Weights of a small GPT-style language model, trained from scratch on English Wikipedia: LayerNorm before each block.
MLP neurons of a small language model. Each row is named by its layer, matrix (up: input weights; down: output weights) and neuron, and shows model dimensions 80-335. Each number is 128 + 32 x the weight over its row's rms, rounded and kept within 0 to 255. Numbers have three digits each.
After each neuron's rows, "fires before" lists the tokens most often just after its 100 highest values on Wikipedia text that the model never trained on.

L8.up1153:135127120095118092135130133120107159200114162128124222132109112155071140149130157207140121152104106155137120112137142162128169121101098120131110197154105069091101152151092148134150124146106130144133166131114171146097191040160180147084112156146109120146096076109068152143107137113105097137128133120109120160164210049133140154132132106151133114108160155155138172168165090191075143081124146103155154135168081183121124159092115129158181123172118095132133131165121135139124105169078171060146099109121128071149131170150110161171154155125121168096106112205147102119154103078136175098153122141171070090117114094127157133160090141124113155141105090042085047194123147106040100139123111110164117180114133094059152108126085185115099147127149153152133170212135130111095117144175111
L8.down1153:125107165128170190106073162137067159120156134100075129155138095129169139155129145058116130100136119122078121127113147122133132130128143152162140118110086142074147122185140125133125159136114126148118111079170087114079053157133114035166191101130152166122115086152142095101106129175147068140083096153111165153150114120155127077145154134138138127181128141058130126132144152132179124202132110139106161082170152098132136154124124095082099142106175152183133057089143147114122192132075116178129142131164139169107093084122052057099133137185182091196106157099149098118129121166134096120124124114116118135124146170126146153090168117126160134166127070135155137111150068118195178131130112172141123056149093138117203198183146090031147173152110123092093090046169130155160107100137111
fires before: ",", "th", ".", " he"

L8.up389:127048103089142118116058097097149125088150141119147078125084124164121165144127188118117097134140127172124111122110103113077168159135159121139159164089133172169139146145052125151168087069153154191119074154139140131144121119079137203108103156165165044095161100122136208145155127138069079161133096179157182128101151060189169160113118101125111182157135147142153107049124129153063116141175102109105153172121108187111095150139070113190151075129094125163141124158131148082159136126108136136121069107100090090106161123198119098168137131113113155131186105153134098108109127100148134135172120155188122099126205144145130160151145149124126196134159113119099114079138135124096154112159139162135098162097128139089111110166188144111139121167147186147121138134071114102089078118123161
L8.down389:085139149167117124084120111148087135171124168144175140115171105129100164077131127164084177120121154110139102168149135157157133107119128038180103112142121124131126100119116130105086125111082068132105152082086154126119163116162140117126154191112093146103087182111148075131113094114183085104143175099113096177132175115115190109140193156178110085133119098142132141171161102092186065077166147107117111081116124119166196138132148126107152136116181128143165144113111153139119092140063129065115114122111127099148052141106111174138093093195085084128047134103096143126116117189149127088160136101083092097169120121130139092095161110096108037141113197096079141172068132133129153168155160132145110151164091105182156115102091101122087094103113140119145169157179160119143174135130118
fires before: "ent", " |", "|", "ly", "n", "ence"

L11.up575:128133182134170077129098104163106136147064115123148165201080109149142142138144177118137149136064143108108138092118131125178115143139116192149157151139137111099148077138107088104108116148134142103143091161096145062102219113091109091131115227118122093153129091152121169154105079186138083131148145104140111083077164081111139150156072063158139184104178113188140095133153133164114127133146154095094087112152133151139128115126112105110175084180078191120176112124107147134075109173144126142154141169115093126158066103082077154090202162181141181107108196107120122179156138106132064097136117126157090126194078126056142107147071163119153107105136112129131077126088145180119101115163087123163141106104082114144144152166084166114109121150110182164142154167141141122111126137159148
L11.down575:119131124121134115126152101162195109169100083185144124116147114084119093128119124111134126121107147112098119127143119129118142104127087155159139202153162083110165148113112188143156148095147125128093142045132148137152113141097159081180100146143125113034121114106090162167109106105149088171044085153027208105110124134083177104111156140226115155152173136128120118174076153157203119130116166154092169137135136100119109168166156152146128120214162097174120124126114068186087135102142158157146140115149148115139102113065102110035132154135117152149134142088154124190154099085177171165061117116137186127135115145127143146131073075104105118152101108177113125125129122133084141092083152147098183146084219105138128090111128121105148084101158203185153168171127101203113088164081106
fires before: ".", ",", " and", " such", " ", " that"

L6.up308:107032116150171138159122139115157132118105180109082122134124148086120154122125154098090138099148131124096176126135144167125183125149089154191150113130151138104116142186138158146148040150177107140120065142127165084129178137058170123138150160111166137186114075088087129181157145116102155048092113114121074161087137081134180136138156143108112139154118090130140078080123188182071154135151136085115113144136095193148163167133157101146120094109113118121061110124131167089135145152079147129143120091107106114098107158121146060223109152145137084155083173111160075137151113086151109057098114155123134137184095100054155122137131096156245084091121143115165094138101188109147168076098096122178095141135086123154094183089095141122107119158105126197172143167160142111062151162137178
L6.down308:135167141158173147134126130177114160101156125176098200124124116117095129132130098145131129142131104133146081131103084096086171136131152117087130138125140112185126123126139089104165104126181116117150131124158140132187122102067142105124108156189127191142147149157237133130124181112136135156149116052059065174205104139118145135121105161164170107146077159128118173122139093148087133201145145129138121102133127090111101196124207153172147095065133124151083132087101126132083122126094139108147144143086161155098102061187146097109181142071168146182137209094180145146175167135115097124111116136109066173155135123152100158123161145089162123070125102109150179027084154081117132096144138106111098113137186106107107114163153185097128165108162138102124164130130128252148101155107077
fires before: ",", ".", " and", " of", "\n"

L6.up1087:127150082099101140096099123143138111146156147132084143138141120124202081098136156087152148121071120139131212088132071115134186123121095178154119101122166168149155100073182146109121087166142077163143131199145144119120142141080122125126144205082115204152147133121113081192104140170118116084114123145126088127166120104125136146091138124070171147142114123091112115104138146127159148127192082166154109128124129065056147198143044100174133123118108079090100071117160173167172133103131132133109080130150143123111079138141126125120139059155189137128183086151147143149109122160097154142122166156122120107144104121136159096160130141087117104128178143116144073128179132115092080099055154122133115152105126121112127154156173127150122102146191229170163155155124162107140092121101120
L6.down1087:136088144155176146089088152121145157097116163097131122110160142051047154214082080126153110175134109138157118178099109142086091105152137118083103171101111127116081136101080214136131152146094155119163162138158173057144116128116145166103098056167102149073087139086196123093156135118151130153123159116129088144106113115196100085157168166171114114147158151138175164120049083132116130097093152137144114115141123180176151093122170128133141176119166146144083154161162103105168121147076137107145155106126151159145150153153115111127102137150105171186079085085139105133149088134114109118175165137100124138168170136118154135110135123105116135120075073160140200121124162163095113173184057094109081139142048111100120132117129122076124149165066083152109127102179089166080144124125170
fires before: " |", "s", "ed", "ing"

L11.up37:111121169170119085163105147127118179129100168114108101128080143146132157187142164173143107086177084115153167117108135115155199172080096204138080142131113111174122093057122112088106146094158131121153115169132160130176111141070195108142152176158194135147122092158134135116113204081176114108064158167125111080103074107183100114131114097125124081139127162093062087191147112166099144155170125146035161093122070148093165187131125115114136114102117172123118103125157100090119082135169126145196118099124119164133096161106136106138198124133145181146102175094140101143164080103117126104123096183127184160166182115072165142114163114112156126112151111119191130187121135091107179102100139135123160156123130127147130132113118132197163101137187135141139096150076123095108138122063196
L11.down37:080122105111125120117149110109135150184115113161138116127144152133196065070131141060103118139203146123151098182094166171095100106168169063169186086114152175126090109186152122136161114114043130110111094123132101112077135049180098187118111124121059172151127162113122128158092061113063157142179093073127157156157117126122123168165166130111125105121123091115170159156110168074149131070129190139083097112130178136134093063077176111129138151158186088128167182085152140128181143133085112143105111145119072094134127080170096100135143116138168132146153103102155146083102140112090136165151122136082059115114094080160129105065130148105150117134130143129115128139166159133116113147115051138166108123133109100081142192144123143128086153145142175054150175107176119130077147192186098
fires before: "s", "ur", "ure"

L11.up108:089139086144122110105093137088079220190058125151173166150158132080080131116088144154128069118137113140153179099128112113149187114091140104164171163168096178143165096127063060163119086103094136163103084086202131098149111069152089147159086187144128111131095082067114159123104159114127164075079134102137180068115104162148122132141103107099116097099143111141161156150126094100148130126062145105166064171101151122111146118125074116098213163152095138186131083118115148145106132194080135085112070102178098119167161142143183036141164157118125106095114185141139090115133099130089175123119180157164057101147130122129152168168092109109166116110109102114126097124095186122135087120127149198218147142128115152111104152159107135125130132142190090113120117169135155124134129132107139
L11.down108:184156103120170191094121118176148134104165137173124167091145107064099117134178135084110125062148101127099125206121106113118123120081080154128081138089091137120090182168148189106146119152117137131110163092143144052158140139146136156186161114135111142163102092197134074133158131155148137123197045115093078090106105159106180112135193134135099134175128137169136107131161082141097143085160095173131169126090120108148103099120129128140066170121171106051119121118133138169172120111162104127091109132145150104136127153155131189126091126107117158140066105076179169108155114154115114183093139106113077153123199114130104059164151168057122093115125120116061146099148133137139093092073107089131114110088090072138137118132193154128137115095136097103053172126101091124183137078140085
fires before: "ed", "ing", "ive", "ion", " ("

L11.up225:102081170146176102093030104172108114149129106106142154160125175106114177186171126158075171134125115128136213109105109102087143136127078158088123136145133119102162129127121111049115129131139126114102150129104158124107154134123160120214146108114218145146144122116075101096116117166129064153046162154086137163146143097122131109120179136163093105113139119174118090106144112201090137151162162159112177092024094175117119114080122161078103104165062111173087093196134131133197116143077106101112103138114085166137135157151157105194081141157117130149066146121177098130158094083131183123137118103105131102110129144133148167132158114131137116140165160102163160114138177124097090065096165162107161192172162101109166117137134149141058137121147113195129123129106159134111109106078145
L11.down225:162164095137105161076116139144154101132058189184148152168170122052141097163081127146201097115098109129084112162141054134101136121140171088083150136116108096095138128181153141133156150114039141182117111117113182107141157137171121081125064126157109153059105115189122150130095133117157196130136074095108117133138148111168136079184084127156091141092146194074138154156152149134177094105134125133138116155124145100158126105162180134167105135120196161141133104109131130094140135124095188165149136096078176139139087082179102115099154132137101138101080102201141156088135167176144107119201133115098065080170145118151084130130119156086120117138074068160099161094130108126132115136140060146152136110131101080132132155039148084162162148112156119122158102147178131125133143169145112
fires before: "s"

L11.up1358:117103142118106109100138119091082181121116087177134156137124105166116092118125119156089147093090134144181146146140144111081183136128171083115131093146127139136116117095114152090067129143133123092092156118089133112098134128098121113108152151088155147117129168102094173098171156113136127103145106128119113124114119120150097124149154121126157058108171096107110132160165116117078143090109178181122154123084080154052147168127092088174023117107111147073139075191180141087125143161132175114117163144108073171061100197092091145178128116144132170107076158119156136154122148124172116142163189185137137146097151150094141189130076072176109156137125125118173207203081134125122163138136148113127134127149122110153113117120160110148113165147171163122132121110142193074108173153128110
L11.down1358:146166104091140145147130146129139081126148117164165135165143122154128158118142165120143084117130153121137129085119121154080104118140144145116093157091156172112104086165166110148176057154146134119100134133186115061176139147136169099079126170097086119216145081139109121135074105106107147090135028117159095136102138118100135136150085162157133162188116094165105128155100113146126142162172136096145113178125100126171096119104104115151189108138136057146157125153085162143163116155134083145168081097161057130188141032125134086082151101115180114191110103183136143132127120101118170137081117146148093123106157068164127090072154148142169136108092161165147085157147172106176122124110118160112128121060153132148151086129120208183163085080158117121101118143138124115087168110092154
fires before: "s", "d", "min"

L5.up1338:131094127129145123162158155127099172163098101107143162157180103156110140086072110111122108137048138096095145064104128117153180152138165123162080138121182063093121091121114059113110135160112115095100105117131122123124166123183168119177164147091127148115109167161126115154162141154148172122147103111129088155153105067104159148132112131113110131145162128152164075086208119154107156105046150137065118103135141197090150095136153138160155159115128100120108107156118123103109112153147102090156139151130177122097163146122121131187116060126141149173084233129171088102132159122075095109082121195177140125108125131070099180155103163092164108130108119108143130125106145172078081167128142135070107127157148127091121152101071191128133117098068078144118079080133148091079122137133151
L5.down1338:114143149141139113072103123148143091065144153154124120138112150086158150176180165151128109087200141168144137187141108172029089134148081111085110167108083148055162129144143197124125103125136110150164125113180102179156095144091133121153166131091123088090109071079115147132123125069138089099088123140074150156085121176127137117145127116136147122146104141059143188098060101171182128192193139082153110119147145039144090182104153077142152078101122150138122114041123130118151119107144098161117103085121109130089132106119117122149187145168172103103163041173134186155111110156114172178115123112140106143148106107159138102142092082066104124170143215128069122144143116108153144118169113168179124157150068151137143104136151106152097100132151141146131173157172131195144135113146151
fires before: "\n", " in", "s"

L11.up686:105062131133157136139070142156139140150124135123180129106119144165142148124154166172117163154079111094122118124100145160100165107056108159167142115117097120103141104133108103121155163123153129129107123117151129115066132080130130122163136142140114173130107040084121141163145102144117144153127149180108027141134107117085192153207094140160166111134126124158144143094075099116134132100127138122182169147166139107030088144052114161154135090134122181176147067229098107093143122110080059088135092171150116122130135147149139146113150163141138183130053211104175133090188118150140118165129088101175126040157106108124162120145123094119128097152152109088186137186076165130140086110131115132167138156119140138110126123111105195132157132137140146212134104126158125117064086157090078
L11.down686:088120140135126095154179108165141086133144117134094088133112116151150127145112090179194137092150158132107138063150085100144108151177131082109173130199196141151165177140125076108203143128125166126137048107172110176189133185094076121153123149117121095099124152104087138140160063090116158100192136092076159092146101062132157156085151138125066167225104152129195091099133149137150139157116068123124159095077124153098147144099168120101166106149071182154167116139147133100104165066092184158107086147082111145143137106089107131157130120145073066116113108115065132130141104165112124111131151117135117123106062138129147112131113135092123113117181060108153105095152128159167113077129147111185105102185160122156114139147198110097131109120113120187070128156124148166098154109152153
fires before: " |", ".", "\n", ",", " and"

L6.up764:073081113156155138127115125097128137094098157182122149148109138157130132106082159095136120166093121162132143125104089130115181103120138143096141146168156153124151149097145135164126140064090126150082130117106129112127128140114107138103140199167160157130110122123117143162083171159066125142066119139173159151183196126079190167189092155112127126194099158194214149095130144204085140153148148049118168153129067135165213092135127134137154159100120137180096083119115146158188188167141066102128082111096146132109149093132121111135180099091165097138175157118105036121143151126164171080125106149164135084113108171148157132140142103156171156116138118076124082170129151113064139106122099146126094145061137088173158149090185166113103109131114111095048139184094168127092128176114087
L6.down764:133115113136134146111102098165187179076149113144118099124164123138154137168118175157130137104183154116147103134144100123148127041075118167112129094051097123083173132057139096191147138067158120098103120141112215138143104081070118159089131122111097129089106127149174094043120105111070098170154128110150149171097113129086116157178155161147096188128140157121079117139102141187094114125064111154135146101104188132163054125167185132156189153070147129148051192165145117132144140045118109087170105159189155068145134165178080148116151111079121155114106105152177057143167168107111168122104113138095127151133083121081113211105120111116095142133087131163142089115108141109089168130150130089123179143112117120113116102112147124106122123139144162177137115118077119124160105120180116
fires before: " the", " he", " it", " "

L6.up734:111071146155113121119123187129080081153096130122115094149070109135146152139104130098182139079151098166122191117107153154181123174130123087166139189165173137166163154155091137160184110133142107110140139161146125123115201151112148103128147173173131124091130156102079078211143150110089091117163069142133133161091139108140127195147125125090122142187078118159202152103075203142129144146104177085120085114082147170077104099146124072108135137191125149144045134110120116151147075159077152109085152082122136135085143106143134044154137142134158076150153089127168084135143101057142092127137087135142116100125123153116157126124145136113142123101041124091108119113166144110123133092176079125128157173065138126139126119142148100125114135098091134148147070139125138101127152101114159
L6.down734:091181121147093159145124078118193128130087148095113193108101143156075104115123162171065114138098160119111074116141121066082132132105166140107135113116128141105104132165154152095030165185113086132114129035138108103153148112126098186138084141107109105167170101121162135086087083108198154105129112138120136181138119185146121115140170196126143117110146129132071122093153122096121129109146090150118128158129115126130141153188132165175134147132108107091113139154096094146094206090149144141159126129152113121137142180120116154099149160120102126097140116118100159125077141170113159155099212142118146116131118156124107200152138105107070162163164093194112161134082153180109154147155175118131122124146135111131142148164169106174155148157164131095137176163124128083128079186137075
fires before: " |", "y", ","

L6.up1393:117052143148139140129114143118140130073118150147144128140132150151117109134165144143143148141123167156111107094117083174078128102147101111122132163149163161118188127182144154160132101101171102100127130117173118094066165112131105117160182167155079135121137062133066134114175138127101124173123115104182099122153148114173158100160132190120175175173121103165179123085095169148071108127144168102161145136172086144070130077097114115119149111122145115118030111143099195144152137141116128123100086136077107116125137096116107132129136134159175148139171154200162065130135105094125130130103120144104090094158096113138133097135162113099150136141148109120155132195090155079142159090203113141188091171108071131100246175160121225138161138102141165202114094113145182113092122167117101
L6.down1393:186142185071121161123120134094170120166132163085131175160138124094098111092178159187137148074045093111161143117125116104151159139049117135112137131142112176164133091142080150059121153123095131157153115158118153122095137105133164168161150098164122142106080058133110117159073149124093113132136088177129107137109126145147129151117188117110112118064134080110155095134153149134115190109182121122114115150137109136089078105140075157113165149111121169118115103124082097094136110151108095091133112182093158075155113109125126123149117112198170134095132175139120160123114150129153106095107110087130114117091114091173092143143092133101117124112126107121103138172148181143122080139156112157122151163134145168102085086162093152194104152182152187171130133146115130054169132127163116
fires before: "\n", ",", " to", " ", "|"

L11.up824:098122099167094179100171124158133141141100152097124135066099165161166165140134195134106087172084168159152077064084086110098142195135075128130142137147108107137176156145165126202104084105127094139141148111113135069158152091100090145173100148215108156188169085092148162083102161112177121147119129109201149114159140081129191198189103116066183095102132152121091127119152119103101119146108159095170125158159056120159175103109108130116165127126132138177038126120154167144118141120142092106125076131134118144096117109158146104105132131124157148172168125175127134112154131133164137094108140139071069159203131160082150111190151118082105174159118103113074110104150082041185169076107109151132134134142172152111160169111174122131125098069134166077051053116098125109140117163109150
L11.down824:146085052152174105133067116138186173126164095155120156120176132149145117127107133231118107099101179108121138145158101109132174175122108152112109176102143131091088144141074123117163097125056119167144104123067153064139172155141146102138135141099110159125137115133139156099116110128118115159160099116143137152122152124099198114100113109122122177102171132177125124103115154121106118143107087115112088129090111164066128122184169172089170159127118103119151162111128149167109143124142170133112091138100072149095114134177116173139149165099065119101101168094133145147196133190074135093093093145137077119136136141192089131103106137087176086167134069129117136076098167153100141137090176142142151134111151127081137113122144144140126157138162152144167089153187132050190152152147118
fires before: "|", "é", "\n", "U"

L8.up353:100154105092133086150130100105161167142153162111148168046115137188150182135090147192143116085066144070134093137091088129133133105069122096079086111091113117173137144068098144102160132173166139190166099069139136128134110103076131117102153151147109145157135113094126121099084128131090095068084066124146053140088084146088127113134101142183142131147145128147151146156118136155121203120192131117092144107134063155114090067047131121183120141162120179136104076102102154115117184147126097170130105156113153118125148159131158128108099167097169123125092144127113154137150124133130122115080166187151119090143139083153160089099100155190164139116125170172141098175187108154101145088130104161165124094140127134120138147140092136092142131157132081124140126124154165108056161192097149
L8.down353:178146174157159119143136105150104157105129127138060106185157104114028154107092105163102158139162107183119109113133170124095101146109134144112144115147155099120138111159185081151052138117157134149102107157132120139163135141144157137156129103097126125085099181122025118186184129050124154210153170123100171143175159106138130139158146145073096132111160122167124105112194133116087114083094157082132118098091182097127160199166098116101182111110117100082147147135139155131136116136114126140123115130085109110093094146171104147142175127127082094107153121150151071166131124109117131155137138096091096157102128150151138179104119058096154152183095123090100171126074179068115095172160098174068187171064159132148086131119097109136107105204084141122103084123120061053134141103122110
fires before: "\n", " ="

L11.up770:136153162167132138133104144112079128168084154083141156044090199090112119162118139151174094067128156160142126129059131101086144158097114131201174188103106146119128113134086125138159114125179148128164125174120156124107192090177124094150116130102154106126119109121102109140066096132165105114146154153116104115108136082108137095168207183131113120145110155182195119091106074190110119146158084148196095125140109116121149152096138191097150129166057152119104154149089093131123101099086139114110123082121113151106108165091151126139128108186184153159125116092176145136151057120120121077081160142137164122114144102129118114108089148157193073057131147091061139158089141156109052132087124141100155236134138113133144148213122140120098116155166130188084107173181098113079151083122126
L11.down770:136154124172164112109090125141107107167105163111135084137134196123154146100143145097162084188121092119130081108143104077099142152169128144093141104076146170123130083144100115098164062176149125137095149091105141147116165133158075064130135117097134133149150110103067127097127106166153144156154171088030140167144165147105182085155147135163091147084139126081094143159096125147212129101179113117135160115138218078174185130121158088168094077139161102095141158143155096139099177158117150120154104086163147150119098102160144171050106102106093104128045087138133131135136124168176103149192148110165077063165071115171127087126164126035174113152164089114122172114085151082123123157143179111169175175101146136136139116108105107097102093111168126127140207113058147162105134150171078
fires before: "s", " of", ".", ",", " was"

L11.up89:153095145161116138074104134200076124142166201161181179124107144060145156144103109075145140120145166118080141128104132110149196142091158094130157145067150169175136157030080117167094106101115104152087121094148188141103131144101136157124092143133169150113098155147102088144102111117133026103111124106109106196144107126129130126086172124084098131106151079097146149154107156104153153087178092118120084138112102114165098110144130097155124120111152106137096110124134118095160125129115086082084147146117140144098141198097135118174066129115119146055108170086183143093091147189130130191159096152161139124179154090144151138105133120112199122062116123184090184085112125108162153120132140131158181195132133128158118182109155174134086103113127144141155187201150096110166160127131129
L11.down89:094152132156158176156145179097150113159115116072073172175206125131164080072190152087086103156127066141220159118125147108177115134174109135132107070149170153102087165161104133126148117168068184104109126162070157081127079167074122169184110141155131166117166060157140173105096139112112149140127077151084156061126135123173134088123165146137141142158129123132112122101110153115109122176115095107131144102157129148137126168103121117097096149130114066088093114123056092136159120085112119205082113167137076139121125083228130128136128158121110113163113098191177138098102133124086094097089127108147188159059128082115136142150140196083097086172160121115159180074077138168089100135125193152099097114120146180147099137144114136177156116114112087109159103124144129144154153085139120
fires before: "s", "ed", "ing", "d", "-"

L11.up1495:091109109193117048144124085123145157150115180135152144120118138155071138100153119160167082146169124095154151069139139111108129027125170127189088137118107107169156109140089140162134145122119096110215086216189098157172092144101139152076194204140129105158150179154105113175113113133079169110141085088125159154132171135140092101175134129092139168203113157186158155177161113175097126184145117102117152129141106183034080119195143154028151152166107190167066128088132120108067201154110092096134139145082115122159114159048157137120143178130131083121152144115128118102168081097148155099130107154134132136087152074139138111138107139139117118132115126133193146122097118111135145128164125111151109158075147126160116147096136166149164145082135130173123055096133148107159110113148156
L11.down1495:195143164073137119131112148180081126113158120076155144156125163125156125155186118169094174145118117119101144156138129125114147174129047100130151124081145117114181100144140159125154140113134142152046102089094118057098153111146117138165106098094079161154132087085048132102103126179121140143110136126148110073191143162118130146134152106073170060144128098176114110120128177078146120137174129136115164126130107091152143136101084093111120117094166098108083130207120201112188110055140170143112152121152122158115170150128088154066176112166109157124076111138143127167114194192069188144159159093104050128099088121162073148153112112096139081116127143150138178140157109131101123136093106150130126173109121169137169121129143163079066079145071147072158174117125164109150126105117114
fires before: " "

L6.up101:146102102107154179116086079150154173159095139153101109172054176151115126122181123131093133142069151161105122120131143155131199134117103118151115084132115157144158129117122089080166085093131130138085135126173103112116098116052125121153130121155169147158117116129105116182128184169060058108141133178171094097183182111198147167179119077131160111110118121150155173096135146106139123093106132128112149136113118224095138136156115153149111112137146113095135085138119154092180136177110121089118137087110142175119153141106135182146144120134181076104187185114122048134141115068132155141091099124130129080103075072080108121154163100096204144160179120114182099164109135136129095150142099153137077129100119184138106147096101167110089107148144153181090195142092153113110125142109110
L6.down101:097071072072131139118118149134079105073106100141195135068140068074144092132051083119141117146100104093104137145142143164190106140114106127201163177164164100171138109130110131152102180169111198067113174101141124138137167119078116137168132152083111108125116119130114114139113141191153095073122200089068158109087132104127227154089152133149114164065117187143122083148168096115155149121095141112177054139106145124130140151137091162112128085081109176133107153131123148175101135084118131120149125154157158120116157098100073076131134126128095193158110135110142145101093113140132113093158145120142180160138112094079131137116122184104136122048179107144148073064123129124137130123162119127166144119138136126117122120203175062157140133098153148139124133096115121181151165122147146
fires before: " |", ",", ".", "n", " and"

L6.up1003:136094142122149111096053121133129130116146124139101095132086139182120091179135120137090121162146146132132145095141064146134183136129137151116160141146138124140112114101103091173166113081128096118106053135123153109141119154113134143143162156145171105150163158127106180151149122162131065183197050144207097143088084161153075179105135183064191144152141050134140123106130128164117090134157139135143150135141082080080056145164130088111169149125166126138133141089098180132149198077139124108178059192101103113069107101132135101104160143121180157143088135161136165131070099150110061133118107104141127137188091134084092087107145126157146193098099092136106099106092157116115167116148134109168191124087041100132123187186151095141113125155146122171115164128033157111144049147151131
L6.down1003:080155090077113127125172085089068174109180147106137103118129149207119179114078116122131081123149116127112075095149120179168103179120127165150153162136123118172111163130145119171197128166102116135100134087144113099106132054134133120104138146157142112099118143149172164146132150105120116163061167112112110113148089082158124107091109113132131113141091144158095133197142074074105086170134128153154163174133178153086136135118154087144136049085131181140118085166156108085120117101092173125115134174130131111154088166159110168136136154137128142123160090135146092098113167116143147172129160121094096116138144197168108210153124119137144167087111168141135150138154192124107118069134173159100128073136104105120116128087122111145081161116166049151122134083108163244162182161152178
fires before: "\n", "|", " the", "|---|---|", " "

L11.up1275:180126141152128168115127138101130135098149121121093114144151135105127168124120087166073158114107130109082082079148123136096176135065100147147173098134127171031127149138119106174161141161088102223130113127109098142113101077057109140139146154142166082124146083169147102119177087135075109100162102064173104146150113094165159133148093168123114067143153164155092094106215163111122181172108087125117121154095142130167081095119142076103151092155127139100065037146138106105142122122092103101120098127070142122088109185140146068196156088097173146081136202096145134086085146169136080123118104122132064120136114076144149199151147100172181140111111136121184137137130095131129114133130137116184129216091093131139084158178124126150100136070161162139127071168115140108159150132093141
L11.down1275:117128152155089152157131114196109160078145106147107161078118123099019164143156068117137149155200159118099135095111123162130155124174128099125172097124155097063089146106134157089124166131080145135139145165120126138087175119087138098122078165132153121101107126133039123137129075116111127102140120114221041085144143171147132147066132110172084141138166134086112062098144156145114148109134046079138121147127118103122124124126132107104120100120165041142088098136118099159152124115065153110119161122157103100147086129170155141142114105119130144137192160096172156146103142125127095137122106126081083155113134117164166157156150037137145146118153113137177116093165119104169087094124169104141139179126099141147112140128194164171166133107128120132110108168089165220158152127098152
fires before: " the", " in", " to", " that", " ", " his"

L6.up1092:159121130183131221199110196136114104172139109123125161147126174125101138193120176082139132071123103110088169076171157154063140069102136157188174204088122125166137118115085143067152111134148141135190129162178151137145167136117175125098126113080183092170123123125076077246117120122086174093135088122142116072140119078192143151086104071074133165131108162168104077098069131136146147170169108130103115198101111130122123126096125122097112106123060096091151104133152113094121071127095093136129124109180128067184123136148145151134130208185113104085151098108156121071179126153102146127144122101115103162148151119137124141109129132114117103177163140088102080079108080101107156128161107160159139172111078062137075085117133102172148114085099168112112112160152152094131085075107114
L6.down1092:075107136110127063108148072137115159095110124173153142123097095207096142079123092216132149191099163146165080209121097129175187159160109117097093055150091137081116106148166104177105158116098060093086125125106124094170127116153054123160140121204080126150122107170172156062181128138147070144107147113121149161106133215116100108162171206161136073126151067087128124127148106114095126099071186128165123069120087125090120174133086120167124171119187171170093124105067108151140178122086140094115118164058124163097109118121105132098151082091155139146092164167123107092092136109115088145093185146102153087100140174094127154145139107153162157065126115141147135158103138110156110162113160106151106107162168136111180179129115147099118134115127115146142142044138112192153138195155101
fires before: " |", ".", ",", "%"

L11.up296:108137143142141173183119129143090202155143139160150136197119119127152144131048103085140170126065106153082192117073136158143174130130136112189147139115152130126151066140135114087107132128154180133113097185129116160159123093144155125092096165145129152104133113131144045198128139152141091115117148133118151120137143130066191161148141126122146114137144128174106175109064125154079123161154217063107128131137131099091085144158133116114148106173124162146104034154176088080110094116142108088114082139165108102157113119177141119133107135017109155107075119155163086150142102128160182166140107171094142111118159138166127133159185156130139149135149170074141099157124118086142155130197070176144074146033119076153121130148123122084111109114126169144096131146143123117113110136072118
L11.down296:118160138118157074095126104186169117159081072150100124083086140102096118120086151127106112094179085086153095155075121123101121119119135166106125108156078104126156160131148141179102148171107087125143148122083112158101166117129185078180106137128150124101104110095141162087087150052142113111144161110116105081098144169125105133126142132159140153167146147119093094088157105083180110087109088181126107143063116138072148057115162145138097159176154182129162126105105165151095139118132168155164130110085169120189141172160108090170156076148081172131110156162154146103120177088109060056093188111120107110152104098110070080169136110128120114165062117152151155108119123155175133163113198148089109113150135196144118131072088126183179167162133094106142148155098190086162110120136131
fires before: " (", " |", ",", ";", " –"

L11.up1241:097086163198122099177099191113159120141100163089146152147090131110129097155114106116101124181132141119115131118181125099131092054090180115116107141119128161155166080166109147119142119136142043096188091107205148104122170129117141142109153129091148132130142141145120113118096064131083091108119063155128168088110086091115106177118122080165090124128157137096202100164134180081102120096135172112102050083084114170126148131136134107150162140136141159206118120122044123140136160193107169120175158092139077211123164176172125107136124157141100107158153106111129068099156154101146077101039114174101095124113099184124138130129156142137139055159086113097217093149138119119127151120199131129104171177115158112149128084164121226108150104109218137131135124131143116084141064130096112
L11.down1241:141123111117147126106155104128117152089163122143137131082089170110092126145119127133064129097089106072151090156110129123152146125111064160083154117142125081146106155074165098106099150105109126176155183203066109146108175127141152127163070136190153156138128130148105161129133190144118099142118154153082128181152194127123154111131166083138126106134126166130112133136165149129090092148173053107123165161165120125106091117090095136133144107092132201117162188128091170165175096081108170099145101074117183063163167138148136120139134139071134176118092172105125139159095095082125179085156080101149132155138171144103098135167141139075171149129145148157062198061112134147100069161075154099176153129102133154115136140090141084186136139112092153143113112118086102078169162121107147
fires before: " ", "s"